python train.py --n_head=12 --d_mlp=2048 --vocab_size=8192 --norm_place="pre" --rope_base=10000.0 --rope_fraction=0.75 --attn_scale=0.125 --tie_embeddings=false --init_std_up=0.018 --lr=0.0106 --warmup_steps=200 --schedule="cos" --train_tokens=900600000 --dataset="wikipedia_en"
MLP neurons of a small language model. Each row is named by its layer, matrix (gate and up: input weights) and neuron, and shows model dimensions 640-735. Each number is 128 + 24 x the weight over its row's rms, rounded and kept within 0 to 255. Numbers have three digits each. A neuron's up and down rows have the sign that makes its largest values positive.
A block is one neuron, or neurons of one layer that tend to fire together. After each block is what it responds to, as a language model described it from the Wikipedia text at the highest values.

L2.gate712:170168091167130075093114173196129128125081093149097111125100166121093123091122081133144154113172167086150129162098123135141114118134153124134120177124140087139153124138129107134127154157111164127115139128093146129145093151115112093159134137106140147099144085130110137112102158148110097152
L2.up712:107117097111130138135115143167127148159110095128102104118115122185116122127147122144083106157083126100148153122145115130156136166155141113081134112159119124148125157140137115114148129101120139149109103096137163130120134165120113111169147144110168120129164103103144167114111151128096132155
L2.gate745:144139134098118103078110173136085163164110107086108107102142131170139151161123115152098114146088142114136127158127094085117166102140142087154156129148094150132108124114091104146147125147130131158156152116155117124127119125089113119191097165114167111130155136166105145148080173150121133112
L2.up745:094112082144113103096142177117151158189103099119136142085103114211120131126154125186120133148116130035153106140092119100125157138139126146108147140111148139183137118153124108098142104097153142158120137111150113132115163145103095104137112160080132109110125126119101160132095132140135119124
Word-piece fragments inside proper names, mostly Indian names and film titles in tables or lists, such as th in Karthika, hu in Prabhu, i in Ravi.

L6.gate100:124096160131099117118104111093155149130109127157138114093138109124105146119169131102158172070141153158182143116144174101136152102144159125110140161152140123059122123108161168123091139151096135169127108129141121094132128084057110153162140109144126143118115119165149146116127123116122146140
L6.up100:129105119117131115132152107117128151124115153119086154113147126127142086061126130085172143144084080101089068140130139113120096107103136114112122137103124128120170116133128145171152129124182152129137136118112119117155136124081131140129068113132080111088167109082090190154131090180118119092
L6.gate713:113127121150152098145110125089107141148119099095103088147166089119124093095129129123157126115106066088178105146075131112110179092135119125153117125099141135122120109145164134110129096129093148142121106144169088157151115107123085139185148123108133157132125081139105163125125129104145150149
L6.up713:147162112119151128132106131125149085072147073122135103146128119102148124115102166188085120108148121153124133173106125137115136106129160152131107139143150100083116100125121148104127102126117113099091098136098125144105129132146141147091092090139115136128113101125139120061157077111137131154
L6.gate1719:170114132120116157100122124157121110123138121119153114111151127138092125104127162158139098109107088144101125123106165102128108101121116126112083117111144158137113134129106121162122107157110169170162167157104133138123107117134156149100121124091140104164103108094110125112148093132126180111
L6.up1719:133125127108165143141148130167078145115130099114119175122148113091124168125183131171116149122114161105121170152086130089157142117150175160086160158123110096169148116172161124163197164106129177085121115127139127176148141087137118172112151140134109135153154129125095130128091155158080159134
L6.gate1976:148127156098138124133061151126161151190125101134088111126153101172156123067131164072142113158128180160121132078129168097145126104138136109090091150135147166120129130120110130127141121102091122130190140116200144099122115094164092152130104118166116132155130127092122105060128150104111151148
L6.up1976:064132147098144112129075113103144155121160100103128136128080172136137102145135093112150111114125115205147141118154129108142144122138158153122178108127119161129131145107147140105094103136138123145155103117141102094130069132143109146166093126111105117119140087157135131144141146132134122122
Number tokens, usually the first piece of a count or measurement in running prose, as in "weighed nearly 90 lb", "sold over 11 million", "around 250 kg".

L5.gate64:129183119121109119133117122148128141133119141150152146128104107116140123103165148135145118106132149125173109164138124154101172167145149152098095138145153135128150128134158130105100119114148155118112124166140096092096083104142129134156129084100075098121153136153082148076134148120160090092
L5.up64:148162133139104131163096099148120139147102137096142165154121124135125086150134125165140127089119132117127115132112126115179113106140088132117105140085160115132156155134128140137144074098125107122142106138144149145101143128146165147137129125155074080096135135170114151147136128116142125099
L5.gate563:141152152097113104147159106116135079140066160170108108116131140107086127082110130107120143132144079122102159152165105160130083112159176150106124122128099140131144133134061127142085163136119106117112132128154085149146140123140140172115144091084113119097160125167159141127141116094131118141
L5.up563:132114174142110149119108120101102135149087182096091099140124097115123117095157054126116130121141087108154119172127126122126107145145084123117120136134151111096178158115151136128100100108160133084115157147111108158144146101144136133135123106134098136104160116169115129135078132123116103082
L5.gate876:115121152140149124141149101124104126086177143139135118118100143096141117132167075109138164135142158137116145135145139142110127151084158120140083121130119136114104099089149132113103101133133108133152124159115153149123121071113104153119103154151173168144144080131124147139100122112126129134
L5.up876:092057145154132155089136126122128139120109089177111161158128129133130122105136125084152133109135114170171143128158146139128120128133124107126114144115117104128122139112097129132058148121108139129116161106128177154126102172150136131156113139159126124159136131127120156157118137119102115130
L5.gate1021:136097132149151118125134155108106156135123123151126124121150140138149150154175079135155140122096129096116129129130115152145134098125121110123135118118131090138185150119088129134156107122125118126131113113107160140131120151091135159147111178097128093139097120138090151145135158138134159098
L5.up1021:154114112119149157119166149144127123116149123155133098151117070114141133124153140112152135179118120156121124102136128107162112103196093121111134146090123141163172191123130120141160148114092133133128139132112078139128115111140145133104169130118089122124117174120135138124114113136161148123
L5.gate1303:119127137139139075135115106104117146127087110140099116124108134121124141121153093124162121116168103104168133136136133120193121110162159140043118151113118146083119104121151161104119114104131139130118143143057116158161094132133139095115093155166155143121168142114104142131133149118101129120
L5.up1303:113091149094125156127131099089136142142102147133077062121106120101105123101117119131122154160106094104127113167146160102100154110125132134122147128147166151099171159122128123091165174110125129119112139119155148155123123175144167122140142149143114154144121133150154135115150153120147129121
L5.gate1744:148134096148109142151111152112129116160077099145138100124089139146161165105165097084131164092109160141100150169114169133119114116141110155098097096132151145151150097168117091173135142122132129063115164118167119113095081156099149130103146105128148151146087101132152136096115109101156101111
L5.up1744:103136120104151107156156165130178097132121093087090158128122050135111120162121141138122132093130133157151125146174147133142148149142140118148133151163099118098077123120140132093145140097132123123106141092156128071111110127126108151088142135105127138133103175156139132109154115138120138132
L5.gate1764:132135142098097137106096133140098136153144121155114127159164116130131112086177106156105125123141119104128127152120114174161089118148171102100094147098096115147195166113092146119162120136121145173098124122151120120143105087130130131146152078164146125115140140150089098135087178118095146150
L5.up1764:123153112123155136131166162095150079109146157110154130116109136176106144121150105118168121118104118173119145114125160175137144102145155105096085116131140122138121131100088135097140095119125113150197118096134156102110107140129104176109111129110114127131106091111084115129143147115120119169
L5.gate1944:150152137094125085131159134119106160112139195133102148148152188086128160147165126161158110123139133127146117118115126087147130114125168133128123140122150124130079111134142131140116130081147095160149116143111151159124101119122095134124099141115106150136146115159144134103122135164121117116
L5.up1944:146168141134095097107108139149134095137164119116097197140091175186145123126146102156116111152137106135142138131185138128151100149152145179093105127101124144110140124104101144122129152114163132165118136119145157136116153139134111132123144111203114148116110153174124106121088119117089128086
Inner word-piece tokens deep inside long words split into several pieces, often "ti" before "on", e.g. consp-ira-cy, interpola-ti-on, prop-ort-ions.

L5.gate364:105112144129148084121176165119101118103116122181133127157139132113167107117095114144154115149132137116141153126126134115115132125096091083067128146117122138149131126123093112114119110138149053184090043103123135111110119170110156116157170146136126147135152127113120173119063039155126148120
L5.up364:137105138134110139108108119126086144122112148122144103121139162130148113085097128117126112108108146116123158149150136105119147112102111128138116131147117120134165109127116095134147132178127131145113105147087105170106140147098172163099113132109162142124133123121149133142132064122158103103
L5.gate483:153133159116089101131121135146138105167101145125124138121091117157143098137119144153126103130136126120128133134096111085124123118145139083109106128125114107117119155133136152152166096105083132126133140148148142122150119096094110085177130156150172134141141132139114148133138180101180096140
L5.up483:182105133142140134105101126138132146138124146137107141142147164099151144151123083127155115108145131155104123125128154139116118104201148136155112088120164120115161117149126119073145106125118118194149048149105128157107135110106117107115121135155133141103138111165082156141121148080055111132
L5.gate537:129112107077131118166176110157099129152128131114161155133115157124148041127116125130153127136126104102145117134140112145114116069115168126141095140136099099166151084149169121125142133179103149151180108172129062139103147167142101115103144144101134170104118120131156125111169087166116129107
L5.up537:122152127117136138084117099129159166091079121132108105134132147087125153097166159116118127149140080131109149136168118128147176111081196125058122173130095153132164115139155131118088106110129105135160097122167110128143148141114165154115123181168116146125133069149124063144169155129112125165
L5.gate1064:156158131094132110107113129127089172144134110128140139117124091105100112117137103132121158135142139120112077144126141115172131141148070126133135127117117118128128134116123119134110149122111093180119104094146126133182163087174146108164125130154128106096149094131139166143115146132083139132
L5.up1064:141119114094107126145120130159108127159177116116111103124129095138138142132156128147096124160143113122133122106136105159138094113123144111127116115147104095128120105130151152132145155175144167131138129102114121118154081107121128131141131097102093145131132105100091163155114141148095132155
L5.gate1185:102143086118155094114115131108131125107102121103134129156169130126116101121130174140090126124134107144114153117114150094187128128138140131120114096101150103125145140111117094105130123163147113158156120147096148098121148151107132118120187146169109159125078082155131124122118159148094133175
L5.up1185:102089130097100137131109144092177155146137109133126110136153140174148128136084115131111130118134102116064103112139105172158124137128146136151099143138132123136143128103132168145113152130103110155113129097135115137109119103114114123143116133093125165055134109111122169113145120138112135095
L5.gate1268:137105174126126149125121170115099115163093104173111109092114162109116123149142085124114138098138113115121124177142115130107135122140107115150146153153120123085150162133136169121147125125141111101132126111149114156144130147095150118155163141121136156112159149145132150147126099089164088147
L5.up1268:143116170104155106095102134105156159170132154142170099088145118109138129092106125145082134124084143113102141114151121117174086152090164116114154151071108149114119100125119135098149071131107124091102129150127150161050116114165089181125125170140118175063099115140133147086125126136119145138
L5.gate1495:074121128161140138155135138121140112135118137117112096122106113090153108111119099128157117125085108138126120143157132116136139150174129156122147128139132099111089080102118091127136115137119157117158146146133122152077127137132098121118098162128100123065169188112126116131110095117158158156
L5.up1495:133131160129197131175085108148148102120126138114164110116142134144119095128092116123113115147183149119094156121123122105104100137151106119108108131130127133131102126125128124177125158161125113121128186120139113120145124101139123118134140154126129120125144155113105151121130145162156146139
L5.gate1755:119133162129149108151157169116131130121116124122127117146155119114115113131115118114134122155120124104143159143111095147111119139124138096158129106115128130111142107125133115152099143161124115131128166136149094133117135096141128098126104135100142160117121097131144126086131105145161130133
L5.up1755:135132113088082137137152161119095108124160118179108127158160110143077061137147124156138146111115114082138105126119096110153122130188134142105134170117123159077131137113121132153177171143133118153155125111111153133101103138157106125121147066135152151090132139144142133176126155130116098139
Fires on symbols inside measurement units such as the ^ in km^{2}, the / in km/h or pd/sqmi, and g·mol^{−1}; weaker on mid-word fragments like "par", "aly".

L2.gate98:134151102184142137177171139122151124076126108170140084115123146123133106109175098163099143130112125128154162154121176144105124118164063120108116135112157127144090100122125072082107103107118127147090135151120121150128145161114116096135127142138092142141104092119142097120162121165102104148
L2.up98:138134150104094127095178125120134131112121126129124153149096158137186144147167122112109139106163107118088093106140163130124120118154149157118152100097175078153137159165126124150157133102136126134129164106143162094117119138120153136131116132079069102142094128114125131108112107125102133153
L2.gate1021:153122156145075123125134132121117166101164141063141103116097129101138124135119144138125121120098124141147129179121120110137159134145124145113114118142099100136148142131160147137067125130136112134139133110139121109145142109148136118111119121089138110132188120161160116121124127135178091128
L2.up1021:082142104104113118100141092186110114106144144143111107121122133148127116131145153139130123143059120135129151143134122121124161106123146158149126119109094133145129116121114130150202106099165147123137106110137108147125121158114151095128113126120155146129126119173144112148146112131110150129
Minute digits in coordinates such as 5°48′ and infobox field names or values like Education, Region, sq mi; weaker on mid-word fragments in names.

L6.gate553:116122142144117126132120181119105131160116150153150145132124149112127137067129149089135152137117128156125114130120107187150124078114107072151118161117123138152191159098110174114058120113138137125139127166119135158145112120152096115074098118154144115175143150135094113120145137138122166103
L6.up553:140153135119149153120107118159169103118122136090147140122108151123113108132101103154168094140093122158146137098156123148116102152149141107135154107098076131127108112127097124106169122128116108140121140131112097113174128146143095097113144132089168093124145128110122127127128140106137145123
L6.gate980:113140119100177128114079126157159128148101146135121109143130136103155164112139115130129130106111132166100125099183118140127168094126133099127158095111119130123121121101152147124116102106159103093145190110107118137108115125160101147147084180120214145139152130138110141123162141151138100169
L6.up980:121139082143130114116162125162134103097129129118115128136113142130100099126123100137123174181156159105155095108120147109128090114157134093126100148099067151120088122103101126114133158127119129180191141159124163114093152146122144095122144135123171145082064053157063146143123148108143141161
L6.gate1165:082119184153150130172063101138127089129124157131108107124169089144129138152127145093112114094115108126135164114128120108137113119108105163146113124111102164104111126108169153124107136160174100135176143133152190128124121147093156165125115109114149126118136155106119095125124118140128127128
L6.up1165:149103116163160134153086144181103117087155116147123184131157116100129111151130123105133143093159171120160104124108118140134117090121121114139115169135072115118130135151152119112147124132128129162125166111107122104138145150088106146182099145140095159091165128173117123128128134111066126123
L6.gate1375:127126104112115113145103136129129157126073106089165120122164174099083132114084116090124084150140103133095138101114133166156124117141166126134089138117119149095127113106126106138147142109147131095083126140140114122073143134130123119096125146126135123147131126152161143108145127158151140184
L6.up1375:121121129174153121114191168114102090129206127121131144142163145101103131098123121077105124138109092115122135164137135133139143120140110058098098134127143104144124097092114129140107111112156110145098087151123169129126104119175125153114105127122118157130126141114139175065117134164119135167
Numbers or unit words right after an opening parenthesis in unit conversions, e.g. (77.7), (24 km/h), (77.62 square kilometers), also other table or infobox cell tokens.

L5.gate522:134131122156097138123095130120121121140140116158127087153150091104082081135129124102153143143111155161126118132120100135147132139109131117119138121074093127117133148122131166105131137124120115155121154113069079126186125109155126134124174137180118114133081126163116109123153154099135148125
L5.up522:122131077100142132151108114099113130135160125123145054110093125131108161123128135146124094152134152120153138103142168136148117136083172118125111112083113110122104090161165118138139101098129118147120128125111119143161144106098120141145145155200187109116129132132125147127128143149134131130
L5.gate912:139120149148126106161141158148087147134135132162114109110123168143126098185105102126102100101103156118099115120114112127105139136071157107136138160128102134118171101108130160121137078136122119125113159122127084102057130121143094122153149102122119158114126117122099150116149108114175133160
L5.up912:163135121124152108123135126115142155151105115120128145157131159150083122132156133141108110119119127186191154131115081104114111130125135120163153112158139106130143138128146135163086151096125093160092140141166121092110096173152160084135109099109123152116129085091141127128118065126145145163
L5.gate1087:116140119173147114096107153103106137160108107131133106099153142150122124149142121089114176162111155110168142100174114141099170115109157147112120109139104173171115137130153116132170100125111120097109074127133175129102152101160112121136130148114126128114095115088160132125110112134112114087
L5.up1087:112111132128113114101131099122073090167169159129100150137155134135130141157153125150061124119133116137129148130130091135136174140136153134116161162120142103137073136133151156139156097159150138173088142120121111136118140155140119131130146113165155098085102100100160155113117151157109132145
L5.gate1353:110127144090112143097118123136124175158137104137137134126131115129142126112134137141116128157122126158095085126122097099170108126148161091133097140131152135145119127127110117086121110124131111121171137124108147144094148144126134150192143110160105128092136129173122092117123093125109150145
L5.up1353:106116118088127135094118178145114129119095129088127111147158111112165125148137139137103144129146135140140127083140163096117134112104132134144124104103160151103131137122154097132058129162153148119149165109124131135117147097122102120140164104122093120116110123110127144153120112147111102151
L5.gate1665:099097114138144065151136175134077137127120127115120164126149140112152113127162114146072083158063143108178095112152102132091098142100141168137106118163147131120101154086145113098123118109130127157115145161134165099101089148115138097115169111145099160158132138119108139137100074144142149137
L5.up1665:113106087113147103159125116099089130145162098109091100078140163133154091133137175089111133163123124121140129139132171136148162109106109108112115158117149116189098120141129135108129136154136142126114095130184109111117118096124152121140137093108123078142120131139112125103138084122123129137
L5.gate1799:120085119096149123138101146113092174130102165136132122151156118116130154106131141145126080122128170127118117179128109134110108115144112129098082141123130125127124091112093076108126087133121118202079133166095119114122148109148109121136129145123114092170128076127094136110178139162129127104
L5.up1799:125126101104130112138118124121092122125100161105128132140134151111138108116156121149165130158089136161148104150120135137141119101073104130149133160127135163123120110141131191112137141152111112146092090090122130126157091112073130157134127133163142127128128150150125125108101101142080110167
L5.gate1897:112120111117163119160116092073085114114144122156124111105149132054131131099123143106122129176120145184103133137148169150153162160118143146160104120140141186114069133081093170107109111137151075165144121074129164117125102106153106154136159110139151147089103142135092149145124119140108120103
L5.up1897:173108100135138129087124104142112142129101141174147124138144159128090086173098149129088124140119093097102101139153102128143122147138124137153154158074116092102170147138118092147150134116135088114088157129132080144088139117131125154158137131156137116147132124148085116099147160113127155121
L5.gate1911:161132120100069098092097102122133139119120120120142112114107134116113126115130122112127133105166110154142121137137152129103141135147082106160069142141100144118133128096099119113106118139125147110150135169142126126149105176091118109140166192139102107152087135122178129118143144115166108111
L5.up1911:096121125104134125109107083185163105131130103157081142153144116109138140114134123132097119119113130140134093179162112099084180115112187149091117125140093102129102120169093107120136074136130118135117159131130152145208091115101154145138101129148071137120118138121162140113154133124145155079
Mostly the slash joining degree-minute coordinates to decimal ones, plus word-internal hyphens and prefix fragments such as so-called, re-examined, Inter(ior).

L6.gate431:126136094155114108146137094143135107127145152173135131125169126095145127081106121137107152114151100094135124125153133132135109193101132086121120153109128121100118137132124140094060132112137098160112140100147141138090117120128116111116175149137153161146142139113104158128106120106147190124
L6.up431:135095123123115091104114093091171130086145133115119102130137097123112082131147127108123121102123072091101157091155143159174114162157124106092171173169128172107150137131149096118121114131125177130106163128137152084137114128159126135105117132181120148122120121113112164148152121075133122155
L6.gate1119:102158116118083118116159122113112120127111146126105079122111126104124132152144139131143145107120103131142123173110140113095141143191111171095094115103092139117129133081116111093094125127124110110141146133118147153154097116072168121077109123133134166134148109141143150136144124100136140103
L6.up1119:149163115107082115154155152141132117122152063114122136132137133138140118094130123100151136133129085144149120111133128147130109096113135148118132116066100128128139095079151142096113132110100168139159168138173110163114128123148155146163145168127144127106136088150169202112111161131143137057
L6.gate1439:120127153137097144132126173150097150095117163109160114132158093082123127094118153098147124142131144122090114128104128094106108107129132106100114089089103102135139139139159167109107115112134118138122101147098147074103173117165130161200131140119126126054157122104120103168112126148123163133
L6.up1439:085140200135149138147111172109162137092102128161110113134137134126137097117131145116149141140094161117094115141161123082135172139153100133123081127104098145146153113119109150078122094079132130139117160071128129076125167161161072162105108121100077214102123133120152124167091149153145151123
L6.gate1845:132106158136120126119145099088130124112153151139113159128121131131092120130137093117094179070148086109160162124060113130137116122110143130124129124153106113152124137133137115106109125106137116153123081127126122116173155080105138057118134101160152126135126116103109100095129121049117133135
L6.up1845:152104158112147112102141103123143120113142148130139117130118108116130098113134096122128161101082085145155145160122125096139093139140125126117115133202115117110122123079146102145128130110109146119094125114102135085140138149110128140133155114141142091163116125132147110152165155138122112141
Inner pieces of long words split into several tokens, following a stem and preceding a suffix, such as occ-up-ation, proba-bl-y, faci-lit-ate.

L6.gate124:132135126149101133140120103118117116109138108146159155114183139110126097156138140150135124148141125127156134153135106094127112075152137135131118100107096145129138123155162115117155096099127167146112120127171115122138158149139122078113130170122154106156123090135114136126109148106132121110
L6.up124:111118093133092140157104137155148127109149129128152126086110096146147173103111084166143078147151155165151128095127112133150092136132145108133110079132134101145088134162115152137112148125157117094123109134155114159155148163161119111104108152145108108122103097091113103124109142110114132134
L6.gate344:093138152156173129115134191111095085109098111170111065146097121127128117132109083182103151129122104120121075165077143120159126157163147113136136090128112113160159129177099131120163178114113125151126072158161136137114163153117111139143160148137125116131156128127132178139133164126111161146
L6.up344:115131107113187105110130148126110110116109152143126156102116133164096123119136077107146133140079150095132130144131120088132158179128144133112140137162144133132094139172127109141175091116128142162138141149133176097155122106138171143126115181122189119071159116130134170135131090136112190127
L6.gate503:148155083124131107087144193143143135134148099108138179137118134168100115151133123154159134124070144127154131144122079101131093118122124126129116133164128136126096113167150116129136138125150145101113083134150163154111168109172150090144103177128147128139138114104117160124109131121122145109
L6.up503:132175078153109148123137169112100143160132089122077142113136128151117134080156114130137070153171156107148159175081133137138140113115152122102138118148144107117144151150131111117144128130141124101146140142113118125121114127126102118170149136122167130082168093120153166140092147127161120115
L6.gate1752:079137132131163131146120145104072176090121146150106082126114099132090142176128113190081127124092089135140082161119089088119119152147123156098105079164123097158109145133127089143122112125118158153107082125114111165093123120131106110091118094127143162112116142163114125087142109146123138150
L6.up1752:115153064105148179131133139115121124106154130145166173112103125122136115118162152108151170100133117159128098107145117104162100129142117092136105129130124092120103127119126106113128125128162158084109116111131106112101151098138110176117173114117100122135157145150118165137106139154149122135
Inner sub-word pieces of non-English proper names, mostly South Asian, in tables and lists, e.g. Srirang-ap-atna, Cha-k-rabarti, Ram-aya-na.

L2.gate882:137130104074160108122127115111151088170122115090116099133162135077127129146140082155093166133141122131189106123085146078151125136140135138132159129133102115102157131109169132168183120124119153139111116129119152117114145099131178107145128113147154128134129136141117052179082128107140172119
L2.up882:110143106112150124103130087150133096158187127121114112118132161055134153125164132172095182137124125096148124116159095143118135155101150131158131153127131091122157132086134134135156131147125145112100108091108142131126145113159155140145146138099138103125141126127123101166121150141131133152
L2.gate1881:130170138141113133089114119166124071106100157076105085133138090127130145103135127165125147121152110133117125122094069097114171167106124096095137122099106123128135133128153149159121127084131146170134090103086146154112180106159144131120090121141135089152093115157123124150126139138148101113
L2.up1881:144114163112156164127100114112145117104100099113116104140167102111138148126087118151142135099145131147070107116101094122127153138119162110158154089153109105126162112114146124118119148061151145122151134099107141105152156107162142113133081113118138126104117125078152127119108142131134053092
Short subword pieces inside longer words, usually mid-word, across technical terms, foreign names and common words, e.g. "oti" in nucleotide, "ki" in Czechoslovakia, "oki" in looking.

L2.gate211:150148164146148067177115096130138143148098116148114163095165177092149156137121120137161129138143117100095128138115090085114148127132133139107107103100113110126084145082144142180143122158111122125120143110174128160111097129173111112114109113138150108175130117176137179085153118137138138151
L2.up211:137128149161138093154105073154152126133118103130192192151131146143139111084126135111126117142128146113133126134115133139130117121083116119097136122093134098097136102096115117133111142128120132139126137155120177100102135143095124112128207106117132115195143107141102134117121098114126114136
L2.gate259:143149151115152105127087136145116137125119145131144133083161109105162153127084142082130146106122115114110138143128104084071102126163114152131082123166089124153127133135108137150132111110123116099120140154119148127098084144129107134110129071092180111118146131147135136126097103144131106187
L2.up259:129131105121136126137110139165105098143168149113117133128114147175086136134094149141141173167115091164126153126086175117190141128124133131141123147104111146148166119128135125153111144103154117129165176122124133147118114107116144103163140132169194134085135140139136136109112115126135088148
The slash between degree-minute-second and decimal coordinates in Wikipedia infobox coordinates (…28′34″W / 46.55); weaker on scattered infobox/table tokens like role, election, ===.